{
  "n_head": 8,
  "activation": "swiglu",
  "positions": "rope",
  "rope_base": 10000.0,
  "qk_norm": false,
  "attn_scale": 0.125,
  "warmup_steps": 200,
  "seq_len": 1024,
  "steps": 11664
}
MLP neurons of a small language model. Each row is named by its layer, matrix (gate and up: input weights) and neuron, and shows model dimensions 304-431. Each number is 500 + 40 x the weight over its row's rms, rounded and kept within 0 to 999. Numbers have three digits each. A neuron's up and down rows have the sign that makes its largest values positive.
After each neuron's rows, "fires after" lists the tokens most often just before its 100 highest values on Wikipedia text that the model never trained on. A number after a token or word is its count.

L5.gate356:512482485479545529425509537513466454576427507456457489452498515506498544480553511491477529538539567456491546504448550544462490478478472444519491571468513432494488548491478527417435422490514433515483455423426460478514445492557494527524512541486459490433509506523515474473500507513479483570533455530511508423519496479453530563566524544523489526496440539522492450571491474469499465552515
L5.up356:537470515530426526513537525484483484480464438513455486594548524540473525550480527466455521485503511479515513460445512594451555457495450470521513478430497520524492495501519540473439480515572486535512464451458483502524509549542508599457566546529470466440490428561495512469553563504462539443535432555547515452552441448510492497493487495500478574550381533495548418525502483422527443541497
fires after: "\n" 72, "." 10

L5.gate881:515481540474518554572521527598527560474506508444529463516498477567565479521496546523482546475448485536502571488511544505487492476534522487488457519508521516498512468541463559510486529419520544514475494540579551532459487517568528538590519521427492482506481442500485495437491526484561492549542524466486496482493523497521528501555491524473484471494481501489451489452503452526467533494518
L5.up881:549400495523472551529519536496530539497526466467472577501414504438533517474549503557494482498422495489540477496480514550507485462464526500491511461531465453553528537459431480537592515511462461546441554449445541494514543553515469471464527451417521529543496464486554416420518485464460516516480391462504449573458519509489443549590518479531513505550538566522434526479372493537495491536529
fires after: " " 31, " in" 17, " a" 6, "In" 6, "0" 5, "a" 5

L5.gate933:487486444532527523551451550559560556535480466516490560394521506481523512531532535563472516624482514523504565572484524565517508384495503483482527488470553501470512441601508521502457502437522484503463498522525453546475535457455557522447553509505481503483503498546431525539488490498467470525497524539538519484484505483487543467509559557505503480493472507480501492433540533502505510498450
L5.up933:462489587580600435501475515524443417542414515548510527540436505494513513467466500438485475472540483561554479502444510518429504515546455523493458545467442475520472466386480460540463540483465491479443470427454496507506461501467473521506524521413490516504525528515488485434448514412465487534487558506468471398404523510479499512436412570519442472484435512489438469465475503509523440463407
fires after: " |" 42, " " 38, "|" 11

L5.gate1383:485465516491483507509548568495489452468487494516523458511491508526550518523462501508468587472498554521434440529461525539454531514495508512481496483430432496505457499478508509450485504478473491524495411527525518472431488499472520555511473476498454539452489545537580414457500462493536471495508464439557440450475425541458557532503527491498470496512525611463479512496519476469527402554567
L5.up1383:581523522503511482488459619565533510511503459498444515504516456449500497390551532502481527488493417409515503515474511485441537498510515561521488468472532471510528498460535496501487520449569547491526466529528487442468448506548463606494532502425513478504431536509525522484548444470446548504542463546504482524500465510495515513503502489478473505511532536571514506526481444484504462528534
fires after: "." 51, "\"." 4, ")" 4, ".\"" 4

L5.gate248:481529502509461546513477477546529506478473477484499499507427479532503476481436546568542520520478524542537491585525504461460580472503437495515462487525497437519450483528461586547424453542516517494512517512525572521504456512496551490442473484563533476468492484505483458485454463468520498488535557495561521469538489465463499450500510528530557509483410550521484524475481455448544411548529
L5.up248:493455481532566453486573536534461441516497543534427480589430528536497499488444512557536490517445525500464494503495521541442568442532476534546460488527500412454477555523477478489496494523496494514476515519434506488445427511428467542537507459555497481432528473445483493482548530537559510537504480498550472518433407458490542524548558456553580538545542541532470504469506525536522443514499
fires after: " " 43, " in" 20, " the" 8, " (" 6, " In" 5

L5.gate1402:510579478415471569573472446525592475500519577512506395556533500446483433523478521583482502528561420494494556458514518518514529512540506477573508467490454493459500510574477446503528485407458517467493390482494518568490538529454436494534493439543520516476460490475559508489521490477509454433442552463460562465516505467492481490446475494512525468615466503499557584523458427530449449563500
L5.up1402:534507613457489558555499500587502464448533541447498445513433479516471472559513558547504447441568503492572538479524528501479570513537452501471539467481493513518513558537506397471516522381516559445480557556506476508517489590480461523524514414533550521491450537534504463520540498485496420444467544448485483491528491473476486508448439474477527435511465514523497521547428502498473509524490
fires after: "." 46, ")" 11, "1" 5

L5.gate216:549419514508488437527529503549459488444495544527492532507522573497473519455489517511529539468496432484479526493436537463480555432463434538482519481486490511564543561487498487497495562430594501447455478483533507547564523526549511578467512487558481488493483593525468503551460482467459493549515496548515524487475506575475471472508491442491527508513498415477503529529507558476426536507462
L5.up216:572547467570571563452449482558542440459449530496535408462557472537491462518485481432498586451483451489500557442496501551548506606492484556509499532503448451553555498461532476471463515435511510498534475429505540486560551478465479510554462528477448536517431531495482459522416493537482482451441485545430560472508454538522428490524457508489449537540502565524476470486475528485504462506449
fires after: "1" 100

L5.gate215:483450492478531505423548553485442561486511449516488510470498495562495484500410472547483534482469602474557490488555528460494569553505432554491400478543425512529500515509475533514495505460500504470514494474475502439465501454562485547481469507527521501525468440508575551495536551542509458529488564569507493486518521487489485483467453534524471531527532495508519485502522495443578560516478
L5.up215:484528436517495475441518519529462598471545519471475479479577503466456507507427442496536489453520538606537498502488542557459540513489545519501473465549532490477473514566461488508500411526530492470511512480483520467451491486543459545530486582566467478507559494497521544496569540444461460473452497583560465509503475510494600477488475440445482533489481503517459423484493488433531526518489
fires after: "\n" 99

L5.gate1011:521526492488512481424514403505507572570560508541445490473522516516455510511479547504486528500539551480504519471559458532587489471503554527477479507471527556458570517511451460514546523481506438526543534461471457476542514534488536500546498512459477509493479432462479487446442518471509518523567482441492458511569444510453508545586462436455463454529424501510485458507457497508643523475535
L5.up1011:572516498518438527509565457443542534451472498538462538521454504452533431532466525500555584492551468573537388500468507506487531487540457551556385513481478496500540557510479510556504514514546435439452478510540445483488521453507395532499474459559484591516454371479504466518487487484515449472551475551517457508468474473574495483573466514513493558492451542493444500582457506479495489520563
fires after: "." 62, "\n" 34

L5.gate170:492469504417462483565463494538465486502474483533543545497420461619482431456552523521494553468475492574498469520470486546484535532470488514428517581478499510494527553507471488563502551488538561474558493494501396429470571511495545525502560422545570492500497488492453517519445506495398504511549425514472550503501555418541525480481488509549598505493481468502444420503593469523446500497535
L5.up170:475444487546434504486435493515429488461418470494479529555487449635539490538506500505519579538445547561476535474535522461484440525520518529499495522500471455527508450495478516419476477518552534467432503502503517493466549474545546529474438475531566497547495464508451510466484535468566523627485478522532538494436500479476498508436500446589573524433540504463517504481518515523518537486487
fires after: " the" 32, " The" 8, " his" 5, " mid" 4, " Al" 4

L5.gate209:463492496495505511510568473516497433499584528459530435504474477529518493536478480448509539489583553529515409402473560499409484487475491478465451479463426462452494549402459472528486549437489493464493469461542541459573467525530500477469610433442622526504481482521516482443556479476536469526493489494480485575501503476522518502532501481545467516562523536499449536545449486448516553461480
L5.up209:560552445480470497539467492497521516502552514558506463497495559511559495520529564489533578483583478533545468440511552503476432578483488510469494513513491438492572421409447490441516459491505490428507556495520500470561476458558468495454574417488492498538488466516476493536467464508503533483509491466443448504566478499471483451545530591496491481535533499589458582545462463434530504409473
fires after: "." 64, "==" 6

L5.gate1401:416533569489563502567540511539475490517525540494546528527451452564506446446460486586506562408509488470536448538453521511446517508477500526497414496556530498445391518502594490498475491490538405445590504482481453500479445548506452515508463457479520486449527504515516533528495497474487557477569486545490517459548550485538484513479489485428475496527495492517539500498490555525531483523511
L5.up1401:520465539477453469431521517619464497435426549507517461553512414475573454561479515564442538470521485526451490470456530519468468542520443478548394465551519494561425487519509435501490426486496556518521530521503511541465489504515439513458496463488497519514454542528555486510543490506478492485497518480516445466509537491505552546539488477528486580515534522505482493495447532517515500503526
fires after: "1" 27, " " 12, ")," 10, " (" 8, " a" 8, "," 6

L5.gate144:545529470515515528421505452531498551531494493521534398498558458551555452421536473561501544507535434493399477534525442495464555520556529567545500559494490544480505448463458565506389534490558533516499499507439451498463467471537474519463503473537508503526474516531497500512476472509506560452445529617509492474456518512536439487522514511460585515543523540431526529487501501546476444535538
L5.up144:521464510416442446500455503555510465498415503454568497578552504443485508516518526482491466522447514498543514440519481529460487528549531527536456500495515524524504526497504455531584475554464537550484479458447465542515519480504512569533552452479546498501544548445525439473508407483545459529583477521481410597444523508564473481449482535486482433605515545475516501484447524543452580467460
fires after: " " 28, "2" 27, "–" 26, "1" 17

L5.gate192:475477533533586501434445543530499473509466585464464476488574417510442553448436544471546496555464481532482540516443560505524496467501524512528474496568527523388448497549473491539462565471490412488471470447494422479513521398449507469510582575534518466492481574494526497524545497491470492502466530487484460497485506489508545519488517486541504643483503520569550467467474467439494473496467
L5.up192:464477514456495481456544473525491499538556534496462476456525515536529561562431527544432431505521474521528538479545475432533565495522391473430545492474498485486542444455463494503511414518565474538447500580502437493527514496538548499518516499505573469517448363513495437603507502502491481536465511493524530472498515514525577492519507552507473478458503525524494408483551477463573487496565
fires after: "\n" 68, "1" 17, " " 5, "." 4

L5.gate1096:524507424544513476472585480565479520434480519522497530514471523541541436471473467546509493567476434561561505467501584549465600564576524515523490497499491536548469527507486472523464553478484468524546435461458524515536540424508483524417471484433529515528488529498471483532538438472484444510470571530499573483472488487521423488466466539500567514510556481443478542425467529500559476516493
L5.up1096:539515517553547448412461403577468485513510486532576466505454567465531492512586539544546555480415538448521502544491501546485509476579501531547472512440479446541462583508504507576530547497508545467587580428448584520486524464500505549439441525560466530511454492575498471514489475554520483486497474532501494415482488523504501562539519529500513543553486556456441503456457536508474476502569
fires after: "1" 86, "–" 8, "9" 4

L5.gate792:464576519457425516483481534518481531457457573471538467533521463454467580496510545454480481510571453419421525473435468520541509455563449499594601494476476460521553420474552521447486480494513532554483480440483452492525517500500483495496463482488499440450451555437507482504508559542507513509502515446458530523478448477492495472543554485517504490471450419481435429476456436607495483508549
L5.up792:519516461514566499560512487472486520577562428464438465507478513528498526511503470544510541472514545508494477476509503474461532488458545525491411552512448541514527518518507503558582557511480461448503577469484538440520501497533437522498496490505538525525530474489470546488478513442519515506480507510565475565502493466515474473542469503544455502545404544466571460447510525366431543485457
fires after: " |" 71, " " 13, "1" 4

L5.gate911:548538523527545499526499517451467558443529477470490508482534528497471445475520489486522500531547425522462505543566484561470494486477446514468480572518539538522502448441504489522473493516495434535432537465549517503374527486459492526444514526496524469515487530456506460466473563560509534499573447532497458484480534421501553547494427478494498555475511507492517530491464528487481514473467
L5.up911:519541485513625520493495456503486556548424473523504522599528467475456441541501502467433494559512516530449479489514520493457486533523440495466531527607542500502528470398574470462441552455505521558566526503524507537514489521469504472497524553497524437541520547533445458484504492474442461574548539505436493461462511514470538475523514493536474507544521518432494484442475481540453475524490
fires after: " " 74, "1" 10, "2" 7, "3" 4

L5.gate1151:485495504475547510535466503480494476465447458543493477506534483505554432497498427524465532585551446531538491426461469507482487510408537539520494494518469499459590479501492478514458569588487547493545502607474479520540533553481454487531548429487462533502526545543489495523506488500513456461456413480443488489491476417522512487484507454515595556475518534445480424473512554487522494518494
L5.up1151:484493487469522417528525431471509457531450458502548568492524544483551493480564465452540530424510446528495440538513493452488555493462459525461535522545494537535460500550523469481483531538417534504432508525443495534436497486504522596465449526502473506512502541522494480529532510527510549553494503477483481493435498560493419572469547480468477471487495477541503560518464485481554410444516
fires after: " The" 28, " the" 23, "The" 6, " his" 4

L5.gate277:487486563438524487462504487544574501482465529419576445400499460514509546442529449576433489541469536417438451420506468470538539493437544526538499422490453488526499473447498475570441538468471484522428565443493495479413495535447534492511530522497510530483537496502519500541440541455477491476444500404507511483472411429499462499536587533524488488498461445495488477483559540560551489475445
L5.up277:501504452541438644500475512479494484551550464557501403551480486523450481558568594513470460458476583516530453440445494481478527483550480422500501535406541535482530447449569519480475500426454526462429450475506455453531471472534482569473554490510509495492493541469501516526473520497508463471425526525503492478521508503520462551499480511569518486552429510569499518515509540495411494550481
fires after: " " 59, " F" 5, "1" 4

L5.gate662:523460453456525473472473462532517525535494485502543514502451571471494451511457534512475450580488458470499451506488444533435488538522546589532480540429478539524465527540420474475487404516595526586533492531468533537532523506533551464451499489554510523636582483489503471571484475498612494471504506465504465509451487531518549481529426515493574502544489502499494521515512549521502462512525
L5.up662:493505535475469458479473461507567497516504418461552543506552522442513451515545465498478483512513487559504531483502484517450498475531526562546516496432542513558450587506475439496470495462564492521539469486574452499436524520484538445509484466504498573502568413450478525478507497580508418458482401460516425472541522507507507467546488506500589540529536504501481507498508522508587478497541
fires after: " " 33, "2" 14, "1" 13, "|" 6, " In" 4

L5.gate976:581444494542539674541463538415481504576496424466484524477519491486466525550509428503500414431487592480465476502455550453473539515452470552564504467536537533537505507558447513527489504524475502449458443446460467542452484568529491529531466553439410542510554473503526506459527462503424511594450515528414494516471495523537469528522546545461396434502550470482508499459427446491439410516564
L5.up976:428518472536435439523456490482455478439437454409569493554530500519478516563512548509478500483463458468518542481535489541494412522547487509465493498516484493447495505444510553522527447481495573493521533519499498456514466523524481482458385473525592434451499491560528521522491444507504544577492502521537576506579454434576471484488442508494497512499420506507448470492499508505577560546490
fires after: "0" 48, "1" 6, "9" 5, "2" 4, " first" 4

L5.gate603:550463510524490564508425528475489520524525469555588536468439479496448535566507575631521541553595412475478502487528536522503500456536490529561539510519529490555485499486493529495498487479503426437447539487538592519472523560533487515466524528494456464469525567461461519441491525494514558430492560444511513538494463448570419517558480497510495555482515540569511542473491534441491475475552
L5.up603:604448537474468514553523474475548517435510439516490515492455508475459555563487535471469609511492529485505533511585543443514552480478494536486486477497549480568503514523437471531510532496480498493492451547537525520390597503471502545481496528508425562497570542492506466478491476512448535503524535538523508545522531479526461518502512436512480543454482530529547431519438521462488469548525
fires after: "\n" 93

L5.gate948:530502469460468490488508477559470531492517504470490468446431509538496474482552471528556490569511540418553512466525497468519520492592449500490517553501472484550492480482395511545518513500500440505533507505470497493413539556449483472453551524492560484457476469515494526540489539507481511513519540555504477498467471554461525538458527503513449548497471546469469415480493498402471532467518
L5.up948:533515481455486492470501480535457534492519506467490483450438501536517453497555469513584499547528511422534537464523498477510507507586465511478501541505474462548480475504394503534527491519492428505527508502453479488403547573439479461445557522484562486425476473507506539559493520507488529527507519561504492494479490560437542526428546527527456567484468578458487411484490508411468552469510
fires after: "\n" 73, "," 7, ")" 4

L5.gate1:509462400461556547528483485581485518509517494519512529550506481427518465575519485493507380458521531509525449441512515532507579444496442476463534439508460428457532504525595525514435489476490465532495473480570467518454472518561521608531520478496536552524430504457498507506531484474519469473455429469518496520498474491547519428480531594502481473508462407551478540566497486538556565533470
L5.up1:519496445459542577484495513561483527469500501517494505536482502435552443568496469499508422475530475500537447450534516537511577427488453463422538481504484459447494498508546515462457514453464427523483511474576464494477480483562524614503504492472527576541458496473503504528517487433528444521436465470523513525515468521542547470444560553520490475501481448521453498591528455512571537545462
fires after: "0" 40, "th" 15, "8" 10, "9" 7, "2" 6

L5.gate1353:528478488492582523541552515476493475462474465524510490521545521497442513526444541405509521491502479600487478572513523488556502479493490457659546532487596500490570462527545506476568513431560562445480462465446490565510490421491422448492501498444484461462556522481431457489562525497553497458497498499479484485486494486525465575510469453446534503444525484514512503530538524560469596469556
L5.up1353:464519497578554501491525492551532477500548464485508431480506428500488494517485550547484532535543531512481493484466505502493488477524458492445538496454558497444483511520477475496398480491511469478500500504477435450547513551502410527522555511512547543514534509543388530539487491475488442550467445474503428510471463448519503393576472520465444508445395554536554503555453519486527520446521
fires after: "1" 30, "0" 19, "9" 9, "8" 6, "6" 5, "-" 4

L5.gate554:471467464522479559570491437569456469484545532526466459498562428531535487544531520478465543509467519544487419519514523507584487498432451543556482440511527491517486507549539499460504483539443512426542524497467498501495508501523533483443400447464456480549508501552503554552431515442448506470434524592530448564488471512409535513506515508445519527570514494413537558486475411444471516479444
L5.up554:472523561515585562562469551513498492529535525577498469557506408516593488470532541509508475438481427502492455564500472469530519498493452582608512509541514540500503539475523434527447577560531570469475517438463498565486445442497482446503425455462467475539547537554494489579478496483508487503605552552472432519497507459482553453531521505419498546553517498374530582556522437427547530417489
fires after: "2" 18, "9" 17, "0" 17, "1" 12, "'" 10, "6" 4

L5.gate513:529400500473493494571455509477511478438528498484447490539512480504528506540444484516560562500547452503496508437501502569441536454530441447478487459536426473461559487489484503532560502465474544423430458509479544503511490504483520495529484456538469575508493466487536474563555506488441480493461520433479471549578514483461485458511521529479460513489466480561533564560499473472518536524456
L5.up513:474437493446531531477469404474511512484580523467488456534506509413502490560482491509540498512575511520481457475490541528424550447517494540477467463521355473452476474486439496491546510472563460460505430530488566448515446506509511435474525435561483553538476452506502498498512559511458469502460501462501555511526490524474451485531474458510528457463496513539535570551486425530500467543502
fires after: "." 52

L5.gate774:542502530473487510522548513486464485514525511554512478510499534469501445500530474520496482552550573580483559491417511589531509456547442487491460502621515432501532470503526508409513498456467450509524462485534474537463485499479557546479479527484469486501474456480551395482526460591483475512535495478544500515513459480491574480524514527492440482445556509550472513463459513508549452467493
L5.up774:509505499449495467537546527482512486511480467554555504500561530495548434491502393490531472543533569548465509474467533565518488454518482500494438513535508470510495482500521469433522509459458430505535454483523446468491423521442555532485508501501512465571527438501543395499475419488471459534514510504590522485440461459503571517507492550508471523432531474491511542502471523521567459512471
fires after: " |" 39, "|" 21, " " 15, "2" 7, " f" 5

L5.gate727:501466444511546496554491530482506441494471497449450457473445524470509452511472546488483525505443538437526464483451533487539465520481431529455557513526463444514462490473525482481446534453522477491560522439518530472501524533558505504476504547461557558525487501582540494412517503463531552524481505534481445505498516499446461508438542580521521553513583475544563589499541486510536534492574
L5.up727:458457489468522509499497487457486470485445542496415527496433502457538450547505496444464481461456587429481512532463521503537480537521458449510544541450479471559502469465523436490458553398504517434573547455508492512490527540568464480469512542443552492524469522519522491409563488529540510541511490529490428556494511560427447468530599584575528536503507443549554531531513455506502525497560
fires after: "\n" 86, "==" 4

L5.gate129:571565465530547521511499449496452501574503521575517460547489536522511534487546528495561519501509501503478466537457524547487473511529503474444453562495470483533534486532541544500573455483496500440472562501576484481505500455581472494493518429504578578546463560550533473507547480464514482460505546482470486460540507503460508458445521529512480471446524471497463557545508532505458552471471
L5.up129:563562525489547481544458410555521524534611491549517531533543503550506507462514505458407440429467586498448443471537571428497545563467436478411543583500496463526479597516561450553623491470456492477548531514520461447519507511516454491486511491455533485544466478503559460545508502530518555545473522520495460452541454474514513467424496459524483504456476466461535457517491443540486439495537
fires after: "9" 49, "0" 28, "8" 6, "%" 4

L5.gate1088:495529566476451508490554498502510528461508533509452536371485509497512441553504418476400527534534484493499455457508510467527543488525473495428434476446515489509539471481631448486489479512484598487408580522487411495438490527494497494503424501514520534419425420438535564540512550438471522489479518488559529498536465569457557506569512515522515435538491477488491565427502531486452488533455
L5.up1088:494547571462440512499551478516491516468476553503444504382487504485486456521503418462393537536546498498509480467531502470534537474521498485421456494442500512512554448476632457476496478507486611492413584534476399500427487511506503477500429499509521525434445428452540554539502552454475515480482525478555522511541471567473550514578521522516524427526492471498488565427493529482434490517453
fires after: " " 43, "-" 11, "–" 8, "." 4, " and" 4

L5.gate1423:456427532519575505530484536466558496476477548469470447500515553538528473503449489477546493444407548418498529503470455431484512486488429482485509431517441483446460497466530511511535524527550481500457530445493527505484516476518527505470507489509582463463513493485477466496600472480482454602511496579515572466535554490551559513410525564508505495490591462477494462497545476574595498527557
L5.up1423:489486505499521468503491464431528511449474543414476522499515463523536534497481517440533468476526532538469540473492485429519575465461446564492474500583479451490490456491469542506518468508520494520598496432478504520479519410553520529516500529564463426553418473475466492522457508484537486457465499547569491474586485464539557515510498434492449447504579450482496432480473522488514549405512
fires after: "\n" 49, "1" 19, "2" 10, "0" 5, "." 4

L5.gate670:487506494418483505444455566500447538503514525506474511535515458560513451566510553486597467458478467423475494487499497524495452510532497525622502535497532493481481473525503470508460517462556499493506535488479505511575546473584517595519450502524506539510490544481430509511521550568524471530516536528498528531493509458429464434537505537470452542514502397463522499451400543489562484536492
L5.up670:528531465421520505565501470474415538533499470523503494587580565518464489456508514564560470491486464516473507538527522527450511536465544518533485554560433514429539493439585575463498574502500478473501532513456538411542508511486496509464455487513475442438502529491560478465497473478487572482460457540511484529501501573522474565529460554464499429452424510475486511527464497528492494557432
fires after: " |" 56, "0" 7, "5" 5, "8" 4, "2" 4, "3" 4

L5.gate441:541531484485517446455558495515508509496493446521521499517452482494499505495475487485549539449507486470506570531560475446411538506523498500561422499525509456551488484499436550421443433494533547567530456569460510428451525507496508479537560516501533520514455540504507521551543448528496517496505520547507506475581467496510507542541496539505533450497474521543483473587513522467550457515515
L5.up441:502546508464480486444485499533443482560553451490505444533523440471476485487507537480492466404558449419491553462532474455480569494540504497541476453553476448548571557484430583488465481529500482518532526591522494478420485551507537491492549500476587502537488498508559488424560436504460473572540494526566607447495492521486518484521507543483521469479497511478489384557459549448550571500531
fires after: "\n" 88

L5.gate376:577489561444482584494449507431457479485522528511501535434535520422515493478487496436505477525527528492460502522592561523536439457561539472495460530582516511494536513506503506477434518518439544555542509539449499477530427470460542522467484523458492551491500511485519485485532474480473459537503518532468525487549435482485554519421471462480506481475508583441507493428496542519512471531475
L5.up376:519498502559499482471482583454533492451504522505507500499563565497482484482518501527451417427476438509488556464507577540591528397513510489475520552517481550505390449473476472424503539495476465457442566520508488609470440501534525483497455506535490493486478547468504460496508434535469488488531564547504480484478538556473494499483469432504489446473593590559470598521527487606534528524456
fires after: "," 36, "." 16, "\n" 7, "=" 5, " of" 4

L5.gate929:465569473507461554528524485548487526496570547438548475451519570511521507477421567483513568461501463493500496494448532521452488473524490495508468489480502533497466479472454490482530461537490500532492395515538502512458569435480562552477513417522441577486547460513521544534545444447507455518484489448548532510495535496468471453463488522376401439533452496541453514511490482460513540553532
L5.up929:485500479484496578517483480551533505471506489472537471467501539476483454521481594508483534486458472452425496500538461554507469553515417501521446437469445523477483419504521502448546484506530527481492503529512420491420512517485537527454483478526497544558513585470515555500523526526501458506553523530547470493466537492475449517443464531431487422451481524575445525540546425429539542495532
fires after: "." 77

L5.gate1489:563478526443521521436485485486461494474487463523444474522560573483511399539435521538486448477561429450513544469479523531479488444568517489561468494481531439479547541500500483505469503608524441560504542531489506505559480551537499533526526519486501528489500492531534472572464499515489496493500481539507428540476502402515554469532500527541537515538463534537424489582474453487454545461475
L5.up1489:575449540512522542512511505627534418518505487427536452512510571382589513534530520440405457565492471567461513498533431530499499477542479601504490536479542514530448547538536522561485540529554509488577526483517473567558545467520576503496503462483480424555511558508519521509439461501519463475461511446501497544536503559489564531527471526513519508622492462446433522514488492462476468501534
fires after: "1" 30, "–" 28, "2" 12, "9" 10, "0" 7

L5.gate24:521453541496477518514483480589458506483544461468480428473489540535429508543520524564486496474456519569497534475478580513426577517536527550515449530486478506508518538533483536556472571502509511512418509475465505467543528513518456467484474492536529457468483551506494495517492528488509491491481551521515497480508420511482498520555513478553543461486541533448517514555504441574482488501530
L5.up24:514552514456628484535487475596498533508540482530495476550531462460482518477517549568475537541511539505562540544553514518496585542449529524517545488469500448504537520497551514518470520431493513493554510486503546443486454530498474480475532454471486528470426485455497512473449479560418457495586462509512477544397483477534593500513534548545509493500490516531428525459473426532508478479591
fires after: " the" 17, "9" 14, "1" 14, " " 10, "8" 8, "0" 5

L5.gate529:443563400557542565561488492534510507472520452505532523432527544469482533564517512430439523490469441490509427430438552444477473538470485539485513486506477467536458482487497512438556464526492571486511442514499541466499411537588502440562442469499557467445497517567546466534473535516477462534503491570445472442541473517540448525471610444499477492552589497402516525467497406481533490478492
L5.up529:539526508548509546484398481479413519437508544478419498504544534513506495551461466454480518497464511458501482518521526537438486500495462512504499438442520438491546476475424522507511501531508480455477517524421499517549535520566522491514519477495518524480528525452506444464505497522499515525558508577548524513462480470473449557497514516515505535533528478471545428503478466463529514546485
fires after: " " 64, "1" 16, "==" 4

L5.gate1332:541477513472514518478506467493446549480518532497503453552479511543567516526469511462509498485449441440510518476547482554449581557523510572482469501499417536507427483477505520504503523476486500482485459459483555570548467635498443534452464489517469494508505555418527495511486470454503484526520568558429494415527464479510514446521454520495473491440449476521478536533429417432492513539511
L5.up1332:548480521465525507464497469500454532485521533502492457551489503534576529527476524435506512481442441435512527483535481559436579554500506582480469494514427543511432486491507525501501537492486494472473445453500569561547454624493452538446466480522458498525516534423529496516504466460489484518532583571419493409516465499536506450521457520499473508446454489546492532508425425437490516521512
fires after: "1" 46, "9" 15, "0" 14, "2" 9, "6" 6, "8" 6

L5.gate537:465494478490481517544505538417472499499495451564538526456565510530499467458536557438510525528472443433519485475543526463546540446520490499563521514479523510518471464533534497551504493530448462496449507532459555470516476551480529531507369484430474507440534517503486528480485537499479464458567531483432547502522464487457505503469440571459514419470528553498486477524470495516541495510500
L5.up537:562489511452481557448443525519461442475442486525422481478586522487468447536542493549490442488525490461445513504423491487515467489524467465536482497494472582462536423487471457415524551521482444467454460603472514518493399471516488532508528465537500486510475505527527431478509446531521438506536520530462525521501483461471454453446473469511575479562506581497492488403536531568460510507445
fires after: "," 43, "=" 8, " of" 7, " the" 6

L5.gate1014:476525459524531453515510501544473494471511527468460493559495549472475458546505485483537497582496430508498526537540541506473523504478474441411525533522494515466549463503447508370502491509529545534486521498561526451549467479500434481491570495520489532544489504499550522506536449482504521502586553514529454522493530466544558518515513511539516481477496466432449573485495441527514523451526
L5.up1014:469497538526475549477481457451478518524423484546499485551494561483540466479493441536523466466518455509471497436449412502493461511569547524539470529500501524529481507516495478485545479461518463536521556550534549497507539446550515526526494537483449498455507460456448471468463499534478540527547506451507553542546536495499538493553519481517484488549504511486495522467486481443509437516498
fires after: "2" 24, "1" 13, "as" 5, " Is" 5, "y" 5, "." 4

L5.gate784:571494523503474508498494530455494514492506546477518539474467531411516422470535534486466477514483497440553468477516491544485471487496508518484463457462549496585473467437569364493466446513508534492424517515521502460491458561504510445533496531528576507517400543482460566525579506484517464479498543521501486506554463512473534486492475590458541493497514520497454561515484539474465490491472
L5.up784:555511529501488492525522510481500542513537584508478538520460523441528453479494547498443483496509490495572520444535501525502474473491504521475477455500520453580503418462544428502487464522553534501457568530512456460481477578505528434523470540498607486519422506498478557523563486526483486447486523516529481538509468497468500511484464587459529478535543514493478523529453563534445455498478
fires after: "," 34, "-" 22, "0" 10, " " 8, " de" 7

L5.gate661:466549531495476550549450428522502453513491504494558468497512542570505476519464504521545452523464468584543493496485511518424516454528431516423467508535555521499487457431465463536475491429383487502493450428480504527473471520520490615459455448466499473519508513461533503521477524536497517497463461520451521444505514493529505496468499550460440510478493550556454493467523444357546466521499
L5.up661:480452543474514514480490448543526460486477618524516544537489538507409469501490566491501573581496532500502479450468489556466523470501487490478531491487534518484569429493455549515513510486415488492425476502470485440445474513507431585420499470486508512475582522521478485500524441518560477466496464421484532502469440448438539464437565483416458545556486492552467536593547492473458611464497
fires after: "1" 25, "3" 13, "2" 12, "4" 9, "0" 9, "5" 8

L5.gate1225:495530516506572471460467460471529537509536442534541533512510446498478554435578506456546475458472553446485453537494452535497524471497539497579500485498490496497566492443502481502493514494549495536559507502466546407566518486560469508489504527436486531459499577511433473518517481496523542593498486445451544491522523563497463483518498500551445424485431442527461415471428516424537451632513
L5.up1225:490541482487512492478486517541537576503512446508481513523535446535450490492536497481545526512449506511499449493503492505466579490495505484534475509475506511495539490451468505552474505525533400470461513465492589440567533521540449522460517467545524552496452559505486506511503507489509503537453472453495548467556535489501436459558470553553474492528434386516445483533473514546506465547448
fires after: " |" 57, "1" 5, "0" 5, "3" 4, " T" 4